From a checkpoint of a small transformer trained on Wikipedia: MLP 768 GELU.
MLP neurons of a small language model. Each row is named by its layer, matrix (up: input weights) and neuron, and shows model dimensions 80-175. Each number is 128 + 24 x the weight over its row's rms, rounded and kept within 0 to 255. Numbers have three digits each.
Before each neuron's rows, "fires after" lists the tokens most often just before its 100 highest values on Wikipedia text that the model never trained on.

fires after: " bec", ",", " he", " to", "it", "om"
L9.up411:096131112090139140123111175121152126162111176108141100164115121127144093105122124134107149138185110095154151080113129109127118172162119074128150121137175154129134116126105145154145138138120163097114103127128161094118111121118089090122140135147190144155112112115108138138116157094118135117

fires after: "P", "g", "D", " P", "ig", "og"
L11.up35:144140145147133128122180121114128143153130172172131126141135105108150108129107139113141117103114156107127142140094148175129127131124152118131157102091133110114121137129173113167131158135105153123137089106133075133178159098139121127141149068110167112095162160124139145147144114116112133141

fires after: " to", ",", ".", " .", " ev", " not"
L10.up100:139123113134114107121128161122125130142071141107133130154153069114129118135109105146095130188134103120121163125106140113141109138161130077136148128147165200106110095154142149113195116093109179112130103146090164115116147127122075086098101143103105146165125130126143128127109153129166137132

fires after: " ", " (", "–", "==", ".\n\n", "\n\n"
L4.up443:137142114116114142164150195082162134120090137105162104102128142103124095116155124141106128136176178107114133126111105119132157095133122087129092103070139112133127138121110156135165142110106165069087100076118114119115149108129100139048160142096150122097136116118124147127104144116124111162

fires after: " to", " of", " \"", " in", " and", ","
L11.up299:098078109099141171142150146081150164149115157118118113149126135133121111131122139135187081187148119125121163136148131147155153124106113110146114102085163141103124122153114115128180152139115169118111116143100150087094105137147082079117119106121154130143125129126159106144153174069157136144

fires after: " ", " (", "–", "us"
L2.up424:118135113142135086166133169117127147117097154126174105121160130140116078084115149157133136101161141116121149130125090128117144110125136070144145128135151136150109157123112151150164151103127156102105115078107118165122137106121107161059169083092113139140153145119148145135111109114104151156

fires after: "m", "u", "em", "re"
L10.up17:108131129096102096151137123103113093170123117130137167149111144117159088135136128137116125091179124188167170135114078120099108081106129121104111132141144130136140109162116167151122115095118144126117166115132123114125128097133148071158181106118147118141090122099128138122142137128100130152

fires after: "200", "201", "196", "198", "202", "199"
L5.up217:138152111113119112148113143146148155135097167178159155053106161182143107125083124148135159154156182133129164115142109120139093147079112135140089145135141145149129162123129104200150153122133117121136148129128135136198138123156108108130096130126095137105131132158133142092113107094152133133

fires after: "198", "201", "200", "196", "199", "197"
L5.up658:175160114137128070163147159168139118148124153127097111097121134156171106129144132132120140154162118129136156132097120110104138161118125131128105111138169144111129098103085135181205157106120118103130131141112142108155108123155131131140124104135108132092137137141136142148107140124120123125

fires after: ",", ".", " because", " up", " ("
L10.up118:117123112125121130150143135090131127174111149126092135132095107117137155203098140100165121163112145101105145120121144168132175143167097127154144096101168122115108153153148107110135115122148127147128160098134142128132114136091113133101148126116143160103087104169162141118119179106137130110

fires after: ",", " He", "),", " and", " She", " was"
L9.up257:110112120133103093139126155126128165135126177148134125119122074103151114133173093127141147141133110119155145141129122109131111130111162088138166119124126192134124113174127098172167153154103142117195092120128146142149158089087125110117188123130137140162104121122118139107137129114138122149

fires after: " M", " L", " G", " ", " R", " f"
L5.up575:133127110141116121143151083183104149115105119072126091118123152101131116141125152104140126113160142135141183116147086164116105116144125125113103148118120174142136180141162144127150136125110112138121096069130108165112177098126100106100160165117103138095142124138128134130128142129169176115

fires after: " w", " f", " F", " W", " R", " D"
L6.up3:146168108129126120138168129192139088120114128101095126102138122082120143165124144087152124112149156119132135113168130128120128131156140101123137096150161189143110121117138129141134124152167116113126107079138133133165190107112093164100142125134118094130155145146112147120176136073144156089

fires after: "O", "E", "A", "R", "P", "D"
L10.up520:077133120135149163064138106107130116159082116168158200144167131104149090134113139135111130127158134099121132122140113139140078125116143121093091105096121153151106138112105163149134116156128167127109135067147114117183164100142143122112119069115159124143141143129105111138179130128113135145

fires after: " St", " D", " T", " S", " d", " W"
L9.up4:142175108137103116163150123147139115136122099157163153169106103084111122130114146111143126115112142120110101074167109140165131177170123144091134131137161155128121163146140141128145131159126154123130140140139099125128171107123129101062134138114141099099160112157067160139160121095154180104

fires after: ",", " is", " was", " wh", " bec"
L9.up531:107142120109138123150109174095130091136120104153120119115146099112168086167143114130114129151146128132127143122081139089143103137124164103165154115133143176119102142137117157132145112139143145096160135106141150121131153097111108094152136094129166124153115134101124160149129123082137169151

fires after: " ", ".", " (", " ab", ",", " as"
L11.up73:118144103140126118159155116127146151146129145178120152128180110138150119184100148157147128119140106104103124108085133118130138152163093129153155117104146168170123079166177127113126152193120146134105131106162120152125115131104084159117129115115110130101112124159164113107119172134155127141

fires after: "m", "ra", "e", "u", "f", "b"
L11.up297:117088107096104159114108094153151112154128105093125154101124143118142084143130135150117121120154139164180143132093130141092146096107141082147085127099131140129112126195136178108130112132139155088135139117147132099122133109134122055103162105129158148135122086113142143150152158157108133134

fires after: " I", "202", "201", "O", "E", "198"
L5.up601:110125113149109106159134134151110133141127147173105129113138163158166147167124099140147179157137152124138137114146096072136119141135141103128140062127137157120135132088122089179196154140119144114131148131148129106124132103149149085105112141122120121162137123138131124142140098093160162135

fires after: "200", "202", "201", "194", "198", "199"
L6.up729:127143120113172085155120122133125138156122190139158137113143124149113121112091109139088100126120147130142124142150081104101105085103113120098140103112124144121120143132113092149172121117097155168104097123123152159144152155142111112138086145120117110135116126153160167111127109137113127142

fires after: ",", " in", " (", " re", " S", "\\"
L9.up120:119091107128095127149119154137122134145120107175125150134133132114120112207116143101151158112131152121149151121111134136111115134136133128129130088133191143115103124106154137115124099100115168150142117128140122120113101139118156119136131119134099104124113109167120156094186168106187120154